config.yaml
num_hidden_layers: 13
hidden_size: 320
num_attention_heads: 10
num_key_value_heads: 10
head_dim: 32
intermediate_size: 832
vocab_size: 8192
hidden_act: "swiglu"
norm: "rmsnorm"
norm_place: "out"
norm_eps: 1e-05
positions: "rope"
rope_theta: 26700.0
rope_fraction: 1.0
qk_norm: true
attn_scale: 0.177
bias: "none"
tie_word_embeddings: false
parallel_block: false
extras: ["capped logits"]
init: "normal"
init_std_qkv: 0.025
init_std_o: 0.00491
init_std_up: 0.025
init_std_down: 0.00304
init_out_by_depth: true
optimizer: "muon"
learning_rate: 0.0122
lr_mult_o: 2.0
beta1: 0.9
lr_head: 0.00414
max_grad_norm: 1.0
warmup_steps: 0
schedule: "wsd"
decay_fraction: 0.696
decay_shape: "linear"
final_lr_fraction: 0.0
batch_tokens: [16384, 32768, 65536, 131072]
max_seq_len: 512
doc_mask: true
train_tokens: 491000000
max_steps: 9621
dataset: "wikipedia_en"
MLP neurons of a small language model. Each row is named by its layer, matrix (gate and up: input weights) and neuron, and shows model dimensions 32-159. Each number is 128 + 32 x the weight over its row's rms, rounded and kept within 0 to 255. Numbers have three digits each. A neuron's up and down rows have the sign that makes its largest values positive.
After each neuron's rows, "fires in" lists the words (lower case) most often at its 100 highest values on Wikipedia text that the model never trained on; "fires after" lists the tokens most often just before its 100 highest values on Wikipedia text that the model never trained on.

L9.gate709:177114169146123134166115059192133123049172165141130085121169180152125135116101116137087075133190100161137121138127059143133150091089169176163217111146144093159139085181087159154098134133140125128066106166104147104184107183107153133162159072105121103155146134104106207103100122135156156105151136190178130117166077055138135136118192093180056144135121138140134130157101132134088088115153
L9.up709:108129061187082129071109157145115142129154145116129133100151174143178160128153102176144101091151156140163123171090194126138116126135145092104181149104068077165063200133100094150080107156113157150114079135175194093123144150110112082074101125160089118106126139187114126143110198175135124106135157190102151175137133128138105089153052187082112099090136151213176098116112116102079092118172
fires in: "the", "his", "this", "s", "her"
fires after: ".", "\n", "'", "-"

L3.gate219:132050169160138154144100133139112110105127092146160165116130115126121083123137150137113156094081131164099143117118116166114170163124166124070132198118077127146121105195132078115164075133067154130089133171154157097111112138091125133144141164068138128138107136114171071176168152093154115146112164104102131139159136136104077156126150139105077099136153154103158159146080101103162074151138
L3.up219:129077181155155121076131107101106119121182129096151163104137108115192051111170122108108149105124107204113144114104173139094154167140164096089138209134105161143068128178142117159138101134126181161097108176094150092128097115105111115161143100100159121132138140115183074173149156136169119100103130103093152105106115095154108128079157179112116161122155132064129138166080114085170117148130
fires in: "mf", "hun", "fw", "df", "ita", "rus"
fires after: " |", "|"

L10.gate387:122139158120105109129226153093136109200155098120152057131102138106121132091110066136130146159165147113123140124100150102139149130146136104121178136147119108205147112138141117089169117137167112172131072206132152114112139149104124111097130126162162145109091187190113154113094185100156127052159142123089125136112100157079142125126105117107098091159132170116141182131156125115114106088202
L10.up387:117207090140093129152096165136092101168123093133136069191093106082097156103091099142033184141162092115139154087104183084100195132164111053147218147080177149138112093156093093087115108138121114154105140143131138156094114101128111168081117135096148116129075147168105150154159122101147150130163071169144095171132163164094132095170089086180134153166153181152165143096128132092090141103121
fires in: "january", "november", "december", "march", "february"
fires after: "In", "-", " on", "5", "4", " in"

L10.gate746:107155097124150132138147154200129109107115097167133128157066178195160183181155126143086086143132103160103138131110159101058084136136112115125121148147144101096122089164147121157107170062140122163127028147121116170143117099157121156113125132120120096119111135133101111182149176117102114142164102151137086142170132189091163103144118124132112166128077109136066102127118139133091141110163
L10.up746:111179152089099182082157195143130094101114103176164092170155103149140099151127079156057102086180144138128197100078068167070119120154122152110164119131103149169068148155099081128123156108129074177182116152092170065110126092171136178174119146137140158090138192065137109123136128172164142130139109200107120145186088157154163159170120085173120152175116143126162153141166146074135119141141
fires in: "the", "were", "was"
fires after: " to", " on", " was", " from", "s"

L3.gate88:167128160149112066168144138077094126117158201131096137135147111129165147131185096135153151097083106075095153170112084117031169173144164157113157127145127140151111100131156177189101114191072150197129132114140133120104126147166148163109136116138114183139103124091126134147105117090077176161132140059076085116097133103112206112146160107162144173128155130193124136104112083082135180178179
L3.up88:139152152178140061154155151069081115117193167130096140096146088140167137125185105105150132098092085060079166168099110145015157173138184154085142111145127124137061109130142206166090114170093128216153133122133119132091131110150162156115122141164105155126089138093150119158099109089075150176123115112060116130103148092114177094120167131164140148154136132200129140103103098093118177187167
fires in: "mf", "democratic", "fw", "sprigg", "df", "central"
fires after: " |", "|", "-", " Samuel", ",", "."

L3.gate677:116162100164155127174097099164090116112163075146064137105159141120144153141161078116126141164124141133111137187085168168086118111144103133175175148096123124129087084152111141138130083142108086197050116155169119131139114098136177117100143116152125170114086130131155171164126079143159150152086190191138112173162117134151096088145124129158082101163150161081139141164084194147210151176115
L3.up677:130172114104087134158107133098126104104136105136121133085161130091127129119152187094130121174155150087118130190092128108109107176168087124142150117136153124092113063143129145142124097064059055172129116164184154178150088114126164113102152125155101142117087142197120146134155067108144162150083167129139126169142159068080162060133154168166107114140119174125152147191113148126181180192157
fires in: "cm", "m", "km", "ft", "meters", "metres"
fires after: "0", "7", "8", "5", "2", "4"

L9.gate311:117117189114125172107180136121144108144126125182140069084158100142103066128054146113145178170173178098145105121122096114197162077114107104132136118123071161084157049094166100158089130082131187067143097172148129077120144116161176131126089136180141087150117093106152162129154140110165144182099133098096091133154114120165128148152148127198109108145159129185170121118154104117180084154133
L9.up311:138091126133095151113133125093183107128136147095155139123131135152129111104127149132180135128099127176090105128167089103197086084126143108090152164092100144098091115122239111088149111076169143153094130102139146137174104193129103122176094063209085109140100137135113154183127110165157079177203100166113076062122149116110045084130116131155071158124145092140148110173169119143156099054135
fires in: "the", "s"
fires after: ",", " of", " as", " is", " was", "'"

L10.gate271:094083081103165109112174145133122160190123137135143119082114125159123137172094122123128117204163107073110097141140121130124100111103159106160131116085135168125147162192102145145103138140089091129197079140069137173139155143134162109059121102154109107122097155160088093111080157138117126205174138179126106128114142102146071158097147105139167145130122171134130105152140114092158152189088
L10.up271:085208072176119141124132093129116101120123104126134110114084139102156153101123133138116150115182088100120138129108124111098073136067066173081146096151093114196159129100158122136101093167086122087161130160098148160126105131129066136094094161135162100132122196159166124104068109165167119107128097185153113099111136112127122155175161099089157125174153104092142100069013058136138131135091
fires in: "the", "their", "a"
fires after: " of", " from", " a", " to", " in", "ing"

L5.gate358:161188115177165134099071147170201145139052100111038049111110191088113083120172161080151139145106118093115143094204091124156109186118124145113145082130112087141131123130155062096120174219124180097146105050155100145090138174131126076128141123154140107125098099133102104094150101161144100096120106123135125147145130166094140148172179158119150155133073134151147091093097108091172096101106
L5.up358:107126126123107144174104157145098129079168129137125101111167162094092088110172110101200159169145081086133140173107100136104061235111158144120131129114104121149079119152101123072118174112142110105127136145138124138134140129101139134134194151108078151125112137081148107112168105110135118105133140072130070149088111092162119192151203080154156132119106089084129140079119149137129100124125
fires in: "first", "same", "second", "next", "following", "opening"
fires after: " the", " The", "The"

L9.gate108:145119178132144115148168175158143149101064208156130095133165091124170163135170155130119101138135094154179146082123080146153106122161070125137089121125126142099136107138120131146131171162168116133189171159141133202147163089062159122139085138093135127108139167159077092098175104117117125120119098124131085171103171096107120121142079141077120115132120141154100107130124078111144176085141
L9.up108:102148138104086056092136188223129146157121064127126050116142091153162143068155196189093137082120113133168133163141058128119157133142037144104083139151108133110127156171105174172153111152162143129142126144108103085167113096118157166157127151136094111170119132192068103109050140185130108144148129147109124088122141081148163109142118111170129139141147085124132091118157108108134134129133
fires in: "the"
fires after: " of", " to", " the", " in", ",", " for"

L5.gate490:104126063105156162147132092102181129180121106079104142087120099137134112132137182190192145186104099120122151123137101111091116156170145075103121114173121155204149083123079106054100115154090103082159146068074053128097103147065082151132118080108178085104106121104097121120090085176138126092161094133164153158139149121106173106106135069173167134168168090113175173079140087152122113131130
L5.up490:143143182140175134207099120149114119132126141156116106140076115095135114081159115098159098136141116167128146106143100123115149085136130122129104148172110122115147121162079155091118140157104148086095136128106132165131114101127112049152145047093169189114065135110126153110154113143097102107135094132143135134134115128144158105127122171161109126088093100024121130139155110118125074094085
fires in: "june", "january", "july", "august", "march"
fires after: " in", "1", "6", "7", "3", "9"

L8.gate410:078168116103103090137151111152127135103085075130168068106138099084158076153083146079175121133100099163097191098084184096141118125151107106141077103116106206025089155139147105111121086141115138113114148095112142145106125122080134224159186111174175078084181118173096121105123130040148143148144123120157135090128158076210141109119089102104101099148109058109122122123133164144071111188181
L8.up410:165090151066060129216136107181127105076129134093162175143146125122105087149138143199130093204114099204139167139094123093168132113112115129102051139134093147072154169097063150141137109151144076113090135123071144121120094111145159116107138190073054144147141178125081134126113094087178102130125109083102110128088173100149111087134125188159120113104121094155120076129069128159132147121121
fires in: "he", "she"
fires after: ".", "\n", ",", ")."

L3.gate757:150129144130117110127142068128155135130141154147126119089118164103090175172108075114153112142097149108113171133138108141174200133178147152172106067179115166182069067122116171182056139134118070088090125162166101118081119090155117159179136117134176184152098170110165139105129113107151156123120139119150111184100134121130091164130123112083120167156118110125087140165102178124145119152150
L3.up757:173122173105101090102111135129115130150153153117124151107136100126111109120156111157167096160127124092139161180138115131153151190171159163126119065200138154124113082128147138202092056165090060100093136133147064138142123097159139119171132116144169171109081121144099086126096114146131153144111159119137091196087100116071111168131125090103106169155134085107127130130128154106166118102102
fires in: "new", "south", "news", "long", "broadbottom", "united"
fires after: " the", " in", ",", " to", " The"

L8.gate726:166152185155148148135154093171089081135162117104135117103160134101121101142100151184144063202123142099171077115108136140145123150129159123133102187119144125120113090123165123111076150149141156098107108104090063103096166073111133161135135129120182152108167155177153170157107115086167072125144113089147111140137120167171135105164107112084065102096192126118129080144131121116086154134120
L8.up726:082156140165165134161166162182098042133194146105119119152134081134132101129151127133152092100159117145161117098154068255129175107116070170143154137105103125168122114165068129102128148143156108081117099127126142150147150149122132172054108127103147138073089127121131140146161100148178141139135059116101114099139155151102100124100129091082121103146141096147128185123115128096082113122079
fires in: "is", "a", "was", "an", "the"
fires after: " is", ")", " was", ",", "\n"

L5.gate379:069140163114108177043063106153156116119109146133061095140116140117081138166135130093084136128132109127194203093094179138122176176131087081167054120158153057116118125064063105158114097148147117149105120171102127140124122126170111122166082128129167131071162116107072121155087119124148096094091114123163147154157143156133160124126154129097083093146137123039139148106101102150101133120154
L5.up379:083091120131154168166180161064124139176146115133129079143142076097152145130167094134143165086135101161105157128127144072159151137146187175136134151141191085105126144109089113149100171098117150181144098088204131180181189086112137201112080163139098102097149130093144139110090112126124149109166130124150104046167076119153133113104170180120142145166170097114116130110133092156119066115174
fires in: "september", "march", "june", "october", "july"
fires after: " on", "|", " in", "On", " On", "In"

L5.gate112:151116148139133145091059170088156125185142153108140129129140127144115129124166101151136153094128072097113145101107185095211132116142191146162132118118173138091108177144112159105119136130133154145097132156129149092107122182132128090082085092118123096090122144141140102158139131110167150072181188133050059121093123160141145165129095099128143109110153166074154122133077122128085156105108
L5.up112:148063181126093117150140117098106128148185117127139172143210080093134092115180123206126134109147130176144143163111111178094175180097100119107118136151091195148120096125129062124122143109117184134135142096115155113108143131115085089034112081102158092101144132101137059121140148155140111142117098116146113135125152119157124158137119160117116101065117133147127120077133099094103122110101
fires in: "this", "on", "for", "during"
fires after: ".", "\n", ")."

L3.gate27:121167088106119115177117080173108184146127154097091110121224119186152121106140059108126147097190118140139118129116110169188147104157143111197087142136139127128097129085181096114126129169102144101117101094161096113134084125069125149131086163124132085104070132086175128113102181122124152122184160146142071189130154073086088122104144111137176114199102117055156085132116172154101120127125
L3.up27:142156101118132144141129067143063142116104151083091102098186111170140122205120074118119134125124139145090178117143111147172188160148206102167103184147162167094087097124134119205142107154106155083135107143206163129080107090134150164106126149165151114116056141214148107101128120124138114130154177130153092184118129118091070159120144127119103126125108055080100091093123144094178169080124
fires in: "new", "los", "loss", "news", "middle"
fires after: ",", " the", "|", " in", " |", " to"

L3.gate720:089150122117132166164138109130145101121147120181131122098043182104119156150130093156097149131124126118122149132152131115065165202110089158140143162068144121159099140129078110085162086109115124137114125063112120097101147188174098137129151152124144138084146112137096147136161153088135114149132131096148171082125140131105150135126085112160089102117104135088145172110158167146137146142144
L3.up720:108115141099133172146143106111151104117138112179151150113041185102077135136124091163102133135166156077151119189111111126087155179064113136131136149086116146147073120083068124094156101112092135150085081054119131092112106156165092150088161137152128148104143114139091147133134147082121097131075153138144187123102171146097137146127099128167104107122114145087119139164158159131094100137130
fires in: "cm", "km", "mi", "m", "meters", "mm"
fires after: "0", "7", "5", "4", "3"

L5.gate240:113153142113094115124115119138121092152118128089087115102152168124128123122098145163203148107078106093093135132104149114172112138099182145110163127118132162037174150077153085111092113089118118220110138188187078127177101115125064137143115132158163141147116113191172137091148127148179159174113116109102187127103062154094182131140163156127090154114123134135146116103095111178186144148110
L5.up240:139076154170106191123134086136084145114154124076093144106154124086090184124119140065135178105159091149163167153047078180185115070055124133179189194115128107090185140219097121162171125108157157156083102121131158172171165137150105104123104134101119159143115145097103123120148167081122081139131149136112127130156119105148119150115123127130128109069138128125197094120163030116098075068138
fires in: "total", "website", "www", "density", "area"
fires after: "-", " |", "|", " ", " •", " Time"

L5.gate13:129028134069068112139145133122104115103112131179150170152186099127123038087109105183139126125146133151129168174143115169125150130105134104169151154124122158149119107166177090114098135140100213178185140137150170064124102158108107097078090145108160143088134126152104141103078132107141175161119178137153154111108169127110103217172098186133105127115122071133151160114142134064107153105150
L5.up13:188092128164121174122112145132126114168075135066140125160177137130091138126120124125159143108148176110142133136129085124119139115143127169127121132135168144123129119141153141161123042120131057176066121109068148156089110101065117057141093122141164126063147149166114148150177127194194162067120197080087091139095142150125071143162127098089156166098119149134077090075091213136157096146039
fires in: "for", "there", "at", "according", "during", "in"
fires after: ".", "\n", " "

L3.gate127:094114109116182191183135158111128109141134155140127050210113165133114054202149125094029081141133102166160076114148082162174067130126129130139151111124112135148082151147123095094114165114137155094112144129162136128119122093119099042201165120133107179102096111141109170172114132110075120113099107180083119171102171134100142143106105120123096132110106068091082145185088152153132107059129
L3.up127:128133102143170169152138119165120114183133179117135107135119163135109078187126135130031070118123091155161092101115068159160078117145143179110100057128148084157049109158129058079140138091158123084101155122162131123099088108095048085189170140116107163091132086150115176146148108104080125131132142172112121156151177124120140177105120097124121107105114073096113107194128169162138132102109
fires in: "angeles", "york", "detroit", "chicago", "baltimore"
fires after: " New", " Los", " in", " the", " |", ","